Part of a small language model's weights.
Architecture: LayerNorm before each block, learned positions, biases, tied embeddings.
MLP neurons of a small language model. Each row is named by its layer, matrix (up: input weights) and neuron, and shows model dimensions 0-159. Each number is 128 + 32 x the weight over its row's rms, rounded and kept within 0 to 255. Numbers have three digits each.
After each neuron's rows, "fires on" lists the tokens most often at its 100 highest values on Wikipedia text that the model never trained on.

L2.up346:161166152127136119076124162144184149075137132121155095100136140143100130124085090102149142156184166138119155207075099167117132095083103120129142107103147092159135139131128074101189103112130135158111130079227108059083180170109141085142129193126093127152111117100124082154119118127180159156165060091082104129173099140098160081135160147092143146131149119084097105080142152061118072119126087106071162098160142137139134147023129114132140150156122149176180154120137145141146139147141147
fires on: "p", " ob", " am", "m", " fac", "on"

L8.up460:079197124170136176097115142130120119151090145113101082115125038122095164129100122162098145143131118054081110141114150140081144121101111220150129131170130136159112119134160110075093134125112096153107129098144067109113112158122133106153123089132141148142085138149123137158135153175122105136195113108157133096110078166079224109140150154085136160096172142105090148196206116144133159118124110123082118185041172187143109086144139153149073124105110100131106132109082138153165063143136123
fires on: " (", " |", " on", "12", " On"

L8.up355:092183113140128145109159174155168128105075158088086109126160176074184151135031117108124145076127137071135125161127062132128162102119129183102071118141114099154127105140106081147195130105106133179093138152069127116137121204082186073114173122150119148145106151071160113146147103099082166165089110117111092127077094113151117112099161106137180103153184167160109119072151119108146146051149147117153086172153162093125152121187116124149142115161096144127106125101177126165107154160128138
fires on: " reg", " s", " l", " ", " t"

L6.up513:136171151079187134148070127118107218076088121136133098103154070154113126123116169129162168157173100112134127133108110108090164105096143110127099146139090091107183120180097143093187126105166171136125081125096132126132059118115121074173113107134125193140118147125091129085088149132099064145240111165156111083165121141099099102073138132117098103151116115128134135118152142083105140151125087145115172175128129157107178136181149125184177163089098117113084119110116137149191100124168198
fires on: " h", " H", " d", "re", "ic", "-h"

L6.up585:118210174163086155116121196109168134164129165155144125080188130134149085101157187128171108145114155088119106145162137156100132094150142144188118134094156177171110089112173144105122167124119141120069107055102108127116156130154167109140116127117114101164110147135060125161143139134140125105212068075120133167122056095066130169160122108098135146136117119136116131105105158097093145154173088145159154155132153195130117091147058132117079159077123110119121108094103101173147154111146033
fires on: "ob", "ib", " need", "ig", "ry", " or"

L10.up494:109088138168123151127119135145104100123152079195123090162121125110150154099128147114170163157194125107198141135107040123105154125160156085076046101137074106110156124137140187210129156116103126176089122088137147119109126177118115091105182104180161203131053126145088109067080145069089159147119099126093090152121154131117130167140149114117112132156117166092100132153136086072127102110169102180162151139154156126122153125137129096168125128082091081083141161119128150110173100145092083
fires on: " R", " g", " N", " G", " r", " pl"

L8.up301:153181136129124127057119202134127179100069157125128132104113137131120144115067093103132138102127120144120151138132132175110101087132142122164089160161088091078102119165147158072140101155125083127150048094133105113118163134088117096094168166179142167148159085100108143132150150200114093159127042126046069157128093089153121140177167179117140156140166167164147153126128146145120108171161108089060127071080106190142110160141097112111129134105115171199118159116138112098117132168153085
fires on: " ", " an", " was", " or", "7"

L8.up592:036164120127168143074195131145160136133103159157100093202083107130190112145079157112166113104158086142144116110165103150131111055107045132109168111128102074112107149148104147188110122120113129146152080127127090118164112163140173141087108101127122131179129143115078141140172131144107136140108098078089127157138121155087156111176196135222156101138090175147072095123070142119144098144153137137134185117076112099161149123193097139146126117113134142135164103064085111124151114090157122
fires on: " N", " B", " e", " comb", " part", " I"

L8.up42:133157100171095118156148143159153073062088115136131091098121091083107158061113146116098139108172137054166113111103139072087146124176134154103122091159108186105102106154171078110093140130134078199103165066143086092135113141173152106157171102166118107120115113140126133160066088094126157174111148165142130072142096155075097102172123182106198154148140199156131065123169104137166135149153173102170157158131177157099167099125145090112110179102148109151139144098091137108143148110163124
fires on: " on", " On", " w", "On", " she", " he"

L2.up453:127148167073136095196113037146112119118100120137133172154150088105167156093120115145109124135143108122099104045108099041110136013199118160120110121190125136127147050167184121096103143095157124124099143101091090165130083140129152148174126124122135131164188138119129114135108130130112107130084155107108169129138099210101120103143084167133163144100112116145156087130200115087163160137113090136210162133117173135100102117127129172111094105162065111128138125133137105096117144115156130
fires on: ":", " Ed", " for", "ing", "ed"

L10.up12:147142127144097195155192099152118097133141161093106132112152174119184164111181139116096095102196180142133134130125104123141056115149091114078126116184112171035108094128138114137110091107109191133106144145159157121145153233115128086174152108156109134106082115134106106089168163130108144110151199110131102088082187143171130099103141163140156116141138155127134130173079111171098117110104128083138164089110152187122180125146149079121092106113139142100162151068131103153125083052111108
fires on: " E", "E", "us", " C", "uc"

L9.up617:114183082139093088101124159122140136122099134151136097098111157141142190109152076147143114094137121187125120073132075101140093100091078163169148137075096108125136099074132097162110086133083102138117057123144127177140180105123174086141171129149122140114126201109117141147140140227117128155136103131102156166131122137131126080118204125117131094163146121115135107109184158133180114111107157118100133083149175177109148148212054154152079071072074096173157125113131134147171097083152119
fires on: " was", " were", " two", " ", " int"

L2.up72:152153149089108138093150188142143212106183162106115077150098127113104147132140163122135157129125167150149112136097066110085133135095178104100111120118134125139079081036141093108176126143117152129144118139151094136151143109138144128098199175166107112193108196089120095150071136134109098132136024153107121106132108145135175066075159135076163124200147156122092106176092136094154106145129115080096164125124121159090107106129161096149075173122119114135136080088138163094100121135147197
fires on: " he", "on", " Jr", "g", "he", "par"

L8.up342:152128102160154118162139144145118102114081149167126170132154149121125148121122149143132137070174089100133103139088118140095106122138164135155056123143126137132165107205187089093120099122141150122169125149118176080115082139104159103158236186202105165146057127158143062128117166147102096149124145145111142066168127111093154131075214128119103118103112178053145141148152146088120122110138157127117175182126139083114155151134121078117108122097093102144046143055162119101125112120136165
fires on: " H", " s", " Th", " h", "-h", "-s"

L2.up531:153140139074088090182090136122134151121107115105092172124162134122111131179124182152114140159189142131080114112125113099095166042201149190112145130127098118131125098133192116125167141159178163129146100103075106134131108133087142111150153062127071121141093098117158122116090130134085126148138111108142105117062110160119195116123079113162104171182117107206082128090130150141132068160101131123119196152077193195140170088173119139115102129111144111146159101092156126152136129049163161
fires on: " under", "iddle", "ur", " mid", " Old", " Mid"

L10.up192:083108142122126101147133143134147121163104176139136115151148109147124121105117143117102207096146163164122172111146074082135102100124223110110100121128122118081137109078154140146130133119136190163154123115086088102141111189106131127098137138189107113163112166121074133115125143159101161129068160096086103188093107178085094159142110160125128128142166139106136166139227163102172137144141035123161114108134101127131071094166085093137101175110073067075185129142106108123141082196177124
fires on: " R", "v", "c", " r"

L8.up145:116151145105153131149113057131157165106149201117131167161100142124143139126078169109177148148100093138097156120087121158101168049141135165171180142100079135161145073147106131140097147126182129147109150121153119142146150142156157121082111152159065121144131114092080152161107120100043069141135123150118110169088098096094171093055203111110152167114147184165172168151152180140138118170150082127122112142127156136109063137103100143110110135154135148083102156085118060102135071088177083
fires on: "t", "ly", "ro", "ou", "m", "se"

L8.up245:096219142097145146083157170143149210133127193082102107128123125146142105100076155132157090136174140190073084154094099116095116070104180179094188138074134124134137123118113132144185105104115117182142125140156122086125103151117116092111132123126103131155138094105108117132127104114120137146151061134088077154117114127106216139144144126109144107166171116149059034153082147088151098137083083083110149125135130143114140145165091159100120158114147104153177138094103051122139149106104190
fires on: "on", "or", " |"

L9.up379:130160109117143166147112197138129190112117188129082143147164146132146181094127130161111133109117159151062090137079116096138094109085174138082132120144136135141156147093223119131171096116083101158139124132143108112165087126109128099142221102125131122154141092183143109158134092131131052131104048114156118168108106107160135133099145073118187129163153110134121033112141113106185138135095130185131102171092047127087107139145110162166143152109152125115176178089115114092128124140187167
fires on: " n", "on", " al", "\"", " Don", "id"

L6.up315:086116154164129137187103127160143152115144092119069148134157202121171091140095113120094160099111145135167136115117098162111156096163179147127152093140091168149098092145175093122122139101095181141138090128188096157152114172077126061150180097122117111121063163086177022127200113115133141145099132091140109135110145155152101099100165147218110125066138124127070178076158110126133133097163104113126129142140212114113118128176101130159107095109170123161115118073116115128104154109178142
fires on: " b", " reg", " Ar", " Town"

L9.up506:125176112130110141170099077148120162143172164149061222106117134126182092135141146098137142108157128128160171142112150156128155111178174125163127121165085111164072099152171148116119184098102136131147125101111098119153117125096170128147121142143095107104126160128144095120165129141152105086182068100120080144118085133131135120130124065149096158118179094160075107095163130152164078148145100048091138139075155153201082104169104153103135145075169133179063106106096157133162164053188142
fires on: "ib", "ob", " War", "ish", "f", "oy"

L10.up447:136127119118119140080108149136108129129156179085113077126171175154166163100108099106114060110127110106194165104070110108115119089095144130107153128077090153203100085117148142171129099108157157152181144101150117076186117186094124136124112083135128190095184169122151087163128150170083125117144170046101126200081130108105094111125083083121126125178138128142185080123122150117121123082116125057161136133123172127147115131185154127162207141147091081115111139098146118148134177097160167
fires on: " T", " an", " reg", " ", " J"

L9.up573:097136145192115114129100183157122122131147075149152118126169121112122174085083146109140163098145186127131143130110078087135098148090186117144135119166147170150131120163193188138109139092130174131119106051145193115128166120108085122141180145150164112108094160080125130108091152158165110103203130135123072164082090132104101062049061130164057102146141101106090159124153192134108105088084144067065134144131139169116148167142092162182132163134149129139138114111100088132160129119160109
fires on: " h", "ic", "h", "'", "s", "m"

L2.up62:100146100142109199052146143137128126163145151136129072094091133110150101145096198198189135116159158141093158195081082102095151144053141081092137144146128159111087168114163212125084135088068116121148161096099144101105075172148138108146172098125137160165106174119103082141138158193139127148088068157111145105122076122120118106153161114136154118169145131146086112181141136118174103121135140151136059116158170167120120126134136142118142093143074116082172166123162191110091115137100132
fires on: " December", " January", " Man", " November", " man"

L6.up123:126119120136117155077146161108172090106134114183134156092078095154143120126051093098112181107154097105109097184112203153121151142137049123072029146174064122139096122142157149061133115175144174150135169104151098092111106098098129133143153093155130176128116070136130145151087145145122133169170095073110121103114110119105200094117130125115140201154131093072129148150151131142140127159105109129124092164103117142122161114127140150160100200148067109171159177144156128100202090142130136
fires on: " |", " to", ",", " ("

L4.up376:097143129147092127157096165142156117161120139137135153094146103146133125072164111126144088098105117119153171164175090084113140111194119116085107109156097109226139135130158140116161153122130123133143156122084121140118149103108189150074118120189122097117156136087107156121068130212124059135131171109168118158072141117044137128140068105151137119152113103163185118171156147051156080120158147134147112063086111156177147119080120137147115150101136106092106152130084134136216111080173190
fires on: " met", "ust", "hed", "pt", "ed", "end"

L2.up343:137134153064114100122141111136118154095105157123081078151139065144130134121070206071134115129174103129107130098109081110059147065118117191108149114093092095074152146166114084161214114111139164154174106128146144094181097152130174119152106120127091170142136174108137148156104155115072133147169087084057059121140154169117183129187188179151106097158143187115130151120132138097155174099091112162144147090141167134153123086112124102122144114137102130137121141130082059129090164128150140
fires on: "im", " v", " pract", "i", " b", " |"

L8.up536:101138091145140139179128165147131069146122160172081143135144121166155111126131103068124147078194137147133142107146150082090069122099183121084142138133134145207134118159143154126154148110148153131119143096154186122176152179123163105137146135141083069153099136113132108062132169106046169116099132128074106182116096089106103155092157167130091070108165114131112164122156141094162187089112107153154119096159141145012074121093109134168096153126138162072190158127117112100173131107138143
fires on: " R", " r", "al", "l", "pr", "or"

L2.up354:063141102174127207065146232143164081175144134159088077137147123135107137075124134109122145058171182162141102106141099156135090138123103158143157115075064087223117118145131132142172113125200159143165108138165123115134142132142171119122108146113120100125109145087116127082101135156117128154116108127071172165102114114093129099117197114161129102168110122142117183155127095137122061103160130172146127139119149150123136069118075126145122141077093098149144058097080157150165145113164151
fires on: " /", " were", " or", "O", " was"

L4.up12:171165165100113160102110155113145114141082146060148165115091093127073107130140165120116170138140160135117122088077094193146099135126160120137133136131124085192103127132080156160170123125130206131114177152207118113172160228123131161144137178157132108085086100106084140114069099097123124147153127023112107162059099113121118103073101126106167134131160109086141137091139140072143130135101103067141134162151144166092117098118120165124130123103105119108171171128100168181174116084093132
fires on: "le", "re", "tern", "ell", ":"

L6.up68:125161115136151148110114150135124139111098144148109087154164078107168102093081157119114100152172099069144137134158168138113108074164115158073144134077045143106145144150144070073160152129208120143149123111089119110108132130158215087119134079141088163115178114133115122117154150186058073147117110109100040148134156103115153199132135140154162122147145188208146144111119149102125117058186116114134173139121116135145153121135098127125062168077131131163121169106106093144157113100186130
fires on: " B", " =\n\n", " I", " b", " at"

L6.up151:113126111127141190119174159136152049097071140161133084161118064100215150116074122081142122104196137162150171127126146069111124121071103115107047117120136146150102145167173137162178130115105123131099146111147170106191156105137092116136215141163129117096136157101105147147133183078036141142117089152099088137130104150133092144118180134133161095160156147107135108090154090121140153128117086162171126168152111139110121090082168126163113114143054146073155137148148136101133091172109143
fires on: "es", " R", " sc", " ass", " r"